From a checkpoint of a small transformer trained on Wikipedia: LayerNorm before each block.
MLP neurons of a small language model. Each row is named by its layer, matrix (up: input weights) and neuron, and shows model dimensions 128-255. Each number is 128 + 32 x the weight over its row's rms, rounded and kept within 0 to 255.
Before each neuron's rows, "fires on" lists the tokens most often at its 100 highest values on Wikipedia text that the model never trained on.

fires on: "rum", "r", "ry", "y", "4"
L5.up666 [113 115 160 166  92 177  88 119 161 116 159 141 141 194 122  39 168 183 120 164 135 147 113 111 169 129 135  79 126 112 100  98  99 101 121 138 113  65  89 121  56 126 125 106 119 127 162 174 124 133 133  81 106 132 186 140 149 121 165 153 164  85 104 167 129 143 110  89 155  83 110 171 105 120 131  61 156 158 150 133 123 147  95 118 172 151 167 147 174 155 130 131 137 134  98  83  90 151 160  83 123 123 134 106 178  93 228 137 172 155 122 149 122 122 133 144  85 149 125 120  83  58  78 157  51  72 148 133]

fires on: "ed", " of", "d", " red", "0", "ive"
L2.up590 [127 136  91 194 148 118 125 118 125  64 207 107 116 158 139  92 138 150 116 136 118 135 133 130 137  89 134  72 206  51 164 111 120 132 147  92 148  91 130 156 159 100 120 118 145  65 116  90 104  76 144  73 146 105 112 144 188 159 160 102 190 110 120 110 132 170  92 145 126 155 147 166 165 163 137  88 135  97 111 190 144 119 161 127 198 183 131 142 163 123 158  72 120 124 137 124 101  86 144 104 122 131 150 115  85 102  92 138  74  77  93  99 160  81 107 129 138 165 160 107 172 127 135 153 181 129 185  92]

fires on: "ed", " died", " held", "d", " known", " born"
L5.up429 [127  97 139 143  91 157 220 110 159 118  74 168 158 148 155  85 146 104 150 146  85 185  79 140  92 167 177 193 101 155 137 107 152 135 134 123 156  92 129 105 166 101 121 203 127  99 154 168  66 117 162 141 121 142 133 133 141 165 162 123 168 105 118 107 148 167 164 142 132 133 149 145 104 139  91 174  93 116 179 167 127  98 177  87 102 151 169 106  83 120 161 164  96 134  84 104 114 103 170  68 120 201  85  79 171 175 105 170 165 143 147 121 205  98 126 134 138  89 134 176 159 141 155 122  56 143 144 142]

fires on: "man", "l", "P", "ep"
L2.up624 [151  57 116 171 151 187 135 139  85 138 115  83 149 203 133 109 116 110 154 123 148 159  96 118 108 166 177 156 158 147 125 129  79 114 121 146  86 139 129 148 132  92 160 116  67 146 147  99 123 136  97 111  14 108 109 105  81 150  84 181 191 100 131 168 106 126 170  69 127 161 127 162 121 100 118 102  97 107 166 125 146  96 168 161 137 130  87 134  88 114 124 143 175 133 119 105 130 112 179 103 147 134  84 169 181 167 158  96 152 144 160 110 175 141  87 119 176 156  97 166  95  87 107 157 103 141 120 128]

fires on: " H", " made", " CD", " B", " placed"
L2.up905 [138 118 136 129 137 133 165 108 110 134 131 139 161 118 105  78 116 140 141 159 108 144  74 163 131 149 107 170 130 160 159 136 121 155  97  89 130  82 107  75 171 112  92 137  77 139 143 190 110  91  82  89 113 118 158 162 142 134 113 155  85 133 113 153 140 109  67 113 146 170 153 126 113 126  96 117 151  95 161 123 146  78 114 193 112 136 150 120 131 182 160 166 125 155 130 118  96 126 130 174  83 101 155 117 112  89 112 126 129 113 173  91  80 199 154 111  98 110 142 150 124 118 143  86  86 113 148 191]

fires on: "al", "ed", "ant", " of", "ish", "ly"
L5.up102 [139  81 115 165 137 173 128  98 116 146  54 106 124 134 141 166 133 128 114 129 159 117  97  92 122 101 155 129 113  72 110 114 101 138 174 134 157 123 106 168 104 145  53 205 151  87 129  94 105 164 136 128 146 143 118 172 125 108 156 125 140 172 170 103  82 143  89 148 117 122 168 157 191 140 129 217  87 153 152 149 121 148 129 130 145 181 105 139 128 108 151 112 119  81 131 101 136 116  80 116  98  66 179 196 115 121 109 177 139 179  59 124 168 140  99 154 132  67 119 158 161 113 104 162 111  74 224 140]

fires on: "T", " Mo", "P", " Ko"
L5.up899 [121 167 119 135 184 136 115 107 117  82  77 109 130 204 109 169  81  98 112 118 120 129 168 174  66 100 166 109 131 132 133 158 141  65 171 126 158 119  69 126 116  78 154 136 137 158 189 125  77 128 127 104  97 126 143 129 128 161  80 139 114 105 133 110  67 139 177 151 136  78 199 176 111 129  74  79 202 104 148 155 125 145  99 126 159 148 153  72 153 177 131 148 176  97 141 148 140 138 158 129 163 179 138 134 130 172  78 162 114 165 103 125  52 161 119  74 181 133 133 160  99 121 117 142 116 123 128 116]

fires on: "y", "k", "ry", "or", "ir", "r"
L2.up427 [115 103 101 115 114 113 197 112 123 152 144 135 172  84 166 173  78 112 170 179 124 108 115 189 133 199 160 109  73  85 106  88 127  93 108 106 150 126  81 142  67 115 156  94 148 119 124 117 112 124 153 102 111  83 130 132 170 128 132 134 141 144 133 135 132 161 119 133 163 151 104  95 104 174 132  70 151 120 171 104  62  73 162 102 152  87 100 149 129 113 114 184 148 117  96 133  50  76 203 103 109  63 112 124 109 132 121 117 140 161 121 107  93  88 128 158  93 184  90 116  91 107 128 165 156 123 148 128]

fires on: " E", " R", " of", "e", " to"
L2.up349 [136 123 119 132 201  77 100 108 147 136 100 240 125  97 149 125 121 129  55 166  85 179 147 138  69 146 137 104  98 100 119 139 126 146 103 113 149  95 105 107 173  90 138 155  86 116 162  62 160  97 118 110 121 156 174  37 115 126 120 125 106  56 142 135  91 101 116 135 120 144 119 132 139  72  95 149 167 150 104 133 172 121 107  83 153 167 124 133 110 168 108 173 178 146 161  99 107  80  97  98 130 139 112 108 131 148  98 161  92 176  98 128 123 133 165 100 106 134  73 109 175 144 133 154  78 166 130  91]

fires on: " |", "|", ";"
L5.up501 [129 144 137 127 120 150 122 108 130 131 140 122 147  78  59 170  74 101 151 185 132  67 129  91 113 148 100  95 143 116 109 134 159  92 120  79  80 159 156 170 124 103 120 148 173 103 162 138 151  96 159 167 183 111 213  89  76 140 117 118  91 128 154 108 126 157 138 111 109 105 142  82 117 109 134  74 120 180  95 116 102 108 142 150 177 161 130 105 106  72 163 128 147 161 135 119  88  76 102 153 178  91 193 168  88 103 138 110  81 171 108 138 179  67 165 154 145 148 147 135 115 181 143 143  93 111 136  89]

fires on: " |", " ", " NCAA", ");", ";"
L5.up1001 [113 146 127 167 104 148 220  58 107 149 151 108 148 153 167 119 141 153 123 168  78 106 140  92 105 133 118 111 160 142 144  99 172 162 137 123 124 163 126 212 108 119  87 116 144 108 165 138 112  93 109 117 160 146 169 103 150 170 130 135 130 163 128  48  72  92 181 131 145 133  92 130 150 141 128 105 144 102 122 160 153 142 103 134 119  64 134 176 123  94 132  81 156 156 166 150 177 140 106 160 131  88 138 118 127 158  96 103 121 127 108 166 152 143 135 126 149 109 169  91 207  98 163 113 148 134 109  74]

fires on: "'", "al", "ent", "que", "l", "n"
L5.up790 [103  90 102 124 150 151 135  79 142 155 111  52  98 110  92 161 158 108  99 157 186 103 114  69 134 140  90  97  94 133  70 137  79 138 196 139 145 100  67 122 168 100 138 205 180 144 109  98 118 118 121 112  94  83  79  99  97 178 148 189 153 164 114 217 109 173 151 134 115 111 164 123 133 169 137 147 119  93 189 132 122 105 153 120 100  98 137 171 161 110 147 126 113 115 112 103 149 131 157 121 111 147 171 104 141 149 114 181 108 108 118  62 138 127 120 153 113 121 129 122 137 139 145 136 122 101 152  77]

fires on: "s", "S", " #", " March"
L5.up219 [ 57 114 152 135 170 133 168 149  94  87 155 104 133 139 172 165 176 164  17 127 109  99 123 177  91 111 182 158 127 171 159 110 121 172 163 154 109 163 133 150 101 143 111 133 127 133 149 124 169 160 144 101  70 134 112 108 141 124 171 109 113 158 144 123 127 167 109 105 143 142 163 148 138  87 137 149 140 122 162 181 146 105 158 133 159 103 132 155 100 109 111 106 199 110  99 139 166 131  53  48 184 150 155 132 113  99 145  49 128 202 119 137  89 129  65 166  93 169 163 101 161 110  96 142 143 177 135 178]

fires on: "ed", "ity", "ism", "th", "ic", "tic"
L5.up998 [156 139 156 171 137 158  96 162 126 125  97  89 180 114 134 166 111 153 122 163 133 160  87 178 136 122 118 122  98 172 166 128 145 159 127  44 142 103  91  86 131 151 128 252 111 177  33 126  82 171 186 111 167 121 150 130 178  91 141 120 121 126 142 121 164 128 105 101 156 118 106  85 137 122 131 184 127 137 157 114 217 100 101  75 115 130 157  76 112  82 121 146 130 108 172 151 172 141 132  81 110  96  96 104  77 114 116 174  98 156  82  71 141 141  68  85  83 109 103  93  62 100 176  81 134 149 132 177]

fires on: "G", " brand", "K", " Label", "um", " number"
L2.up736 [ 94 173 162 113 133  88  94 146  88 135 120 150 154 169 118  93 176 134  75 113 196  56  92 133 122 160 101 106 155 122 203 154 107 113 103 136 124 142 105  93 140 177 141 172 154 169 168  76 116  85  99 100 154 141 145 131 138 125 164 154 140 138 150  77 177 121 163 127 128 129 196 125 198 135  99  82 133 131 157  91  78  80  86  86 104  86 120 112 160 104 128 105 103 178 103 146 126  90  84 144 113  99 138 129 107  83 135  85 147 144 149 111 155 151 106 118 133 154 158 135 122 130 151 122 109 115 137 167]

fires on: "th", "ca", "u", " one"
L5.up817 [141 157 110 140  68  70 138 134 160 138  96 116 137 166 145 165 145 211 128  91 139 145 125 141 109 177 116 121  80 146 111 153 128 106  99 131 113 151 130 127 174 138 184 182  98 123  44 114 185  88 133 121 159 172 182  79  92 112 117 141 101 178  98 140 102 167  95 148 157 139  73 154 116 131 126 129  79 148 190 155 129 114  97 109 113 171 101  87 120 108 135 130 105  94 103 148 126 137 127 110 119 116 106 123 135 118 150 192 136 132 146 217 123 139 148 124 184 125 120 154  81 130 120 140 152 122  88  96]

fires on: " C", " F", " H", " M", " L"
L2.up103 [ 73 187 120 105 149 166  66 162  82 208 133 109 114 167 104 104 150 112  72 147 148  72 109 144 123 172  86 107 159 176 114 130  74 143 102 110 184 109 150 153 139 142 115 125  79 157  98  78 118 127 129 127 216 113  93 167 134  97 143 201 117 119  99  95 128  99 161 121  81 153 100 120 106 132 136 201 101 118 146  88 147 125  89  97 144 151 124  61 134 122 141  90 134 133  93 155 174 163 165 122 150 158  95 125 119 198 137 108 118 114  89  83  87 149  89  69 116 128 123 144 139 152 124  97 130 171  64 122]

fires on: "ion", "sion", "zu", "er"
L2.up772 [119 119 110 100 150 159 160  98 115 103 113  90  79 181 139 165 153 158 131 101 133 116 154 153 119 125 180 178 100 155 126 136 163 137 128 135 111   2 132 109 132 144  95  92  95 127 100 107 154 105 162 120 142 136 100 126 133 154 146 129  84  96 181 193 119 113 157 172 119 107 142 207 111 163 112 146 137 138 124 144 125 135 166 137 135 171  71 151 100  73 115 114  86 143 201  63 139  70 122 108 118 184 169 101 175 116 140 164 115 108 150  74 104 141 142 112 124 104 132 129 158 177 121 115 119  40  62 146]

fires on: "s", "'", "n", " Qu"
L5.up42 [ 70 148 152 123 176 207 109 131 131  73 126  93 155 140 130 126 145  94 126 138 179 114 144 103 137 245  71 139 139 130 112  61 185 176 161 114 117 159 102  76 100 121  75 152 127 132 109 113 151  69  69  88  87  92 150 104 126 166  80 185 113 151 102 142  88 135 105 155 119 171 157  76 129 147  85 199  76 140 116 114 147 118  81 189  87 159 130 110 133  71 149  96 119  96 165 130 136 102 111 120 115 141  96 113 103 143 132 160 174  88 136 108 158 144 153  75 124 150 127  49 137 169 135 147 164  96  78  81]

fires on: "th", "w", "am", "li", "en", "z"
L2.up435 [115 148 111 171 174  72 159 109 116 123  75 113 136 118 144 171 139  99 110 162 147 158 118 120 124  98 159  88 103 139 104 124 131 115 116 101 111  46 136 138 158 210 124  72 119 191 136 170 153 109 164 138 112 103 159 100  67 124  68  87 108 129 191  95  51 109 144  76 128 138 142 110 138 105 126 129 157 117 100 167 132 184 153  94 106 188 100 110  45 162  88 139 105  79 124  77 153 126 118 130 130 122  78 151 189 177 162 135 110 134  73 150 121 104 115 195 175 129  81 154 164 137  84 139 126 122 174 162]

fires on: "1", "5", "9", "7", "K", "2"
L2.up133 [138 193 133  77 177 126 160 101 152 178  72 107 133 174 127 118 161 107  74 104 173 123  89 133 131 130  85 132  80 141 171 134 107 131 137  49  90 122 111  75 108 121 145 150 149 147 111 144 100 154 155 179 119 104 100 155 107 136 143 162  97 139 127 148 186 124 180  73 135 114 180 155 112 137  82 144 129 129 129  72 219 136 110  73  67 134 151 162  65 128 161 127 104 175 103 114 107  92 143 195 100 121  94 104 114  86 154  73  78 102 121 150 163 155 123 108 222 163 134  94 150 117 134 123 175 146 123 162]

fires on: "9", "8", "IR"
L2.up432 [129 172 133  72 135 122 149  65 138  55  84 153  90 134 147 142 141  95 119 174 130 108 120 113 139 123 114 148  83 158 141 153 121 120 195 117  96  87 111 110  53 105 168  91 154 157  70 107 125 163 174 148 114  88 105  96 139 147 164 127 150 114 148 123 162 116 154 135 138 141 137 168 116 100 131 150  93  97 154 128 156  95 160  77 153 113 139 102 117 146 108 149 160 111 174 150 126  57 125 110 116 142 160 150 161 159 132 134  74 173 168  71  94 190 116  93 152 131 120 119 111 158 197  85 176 121 184 138]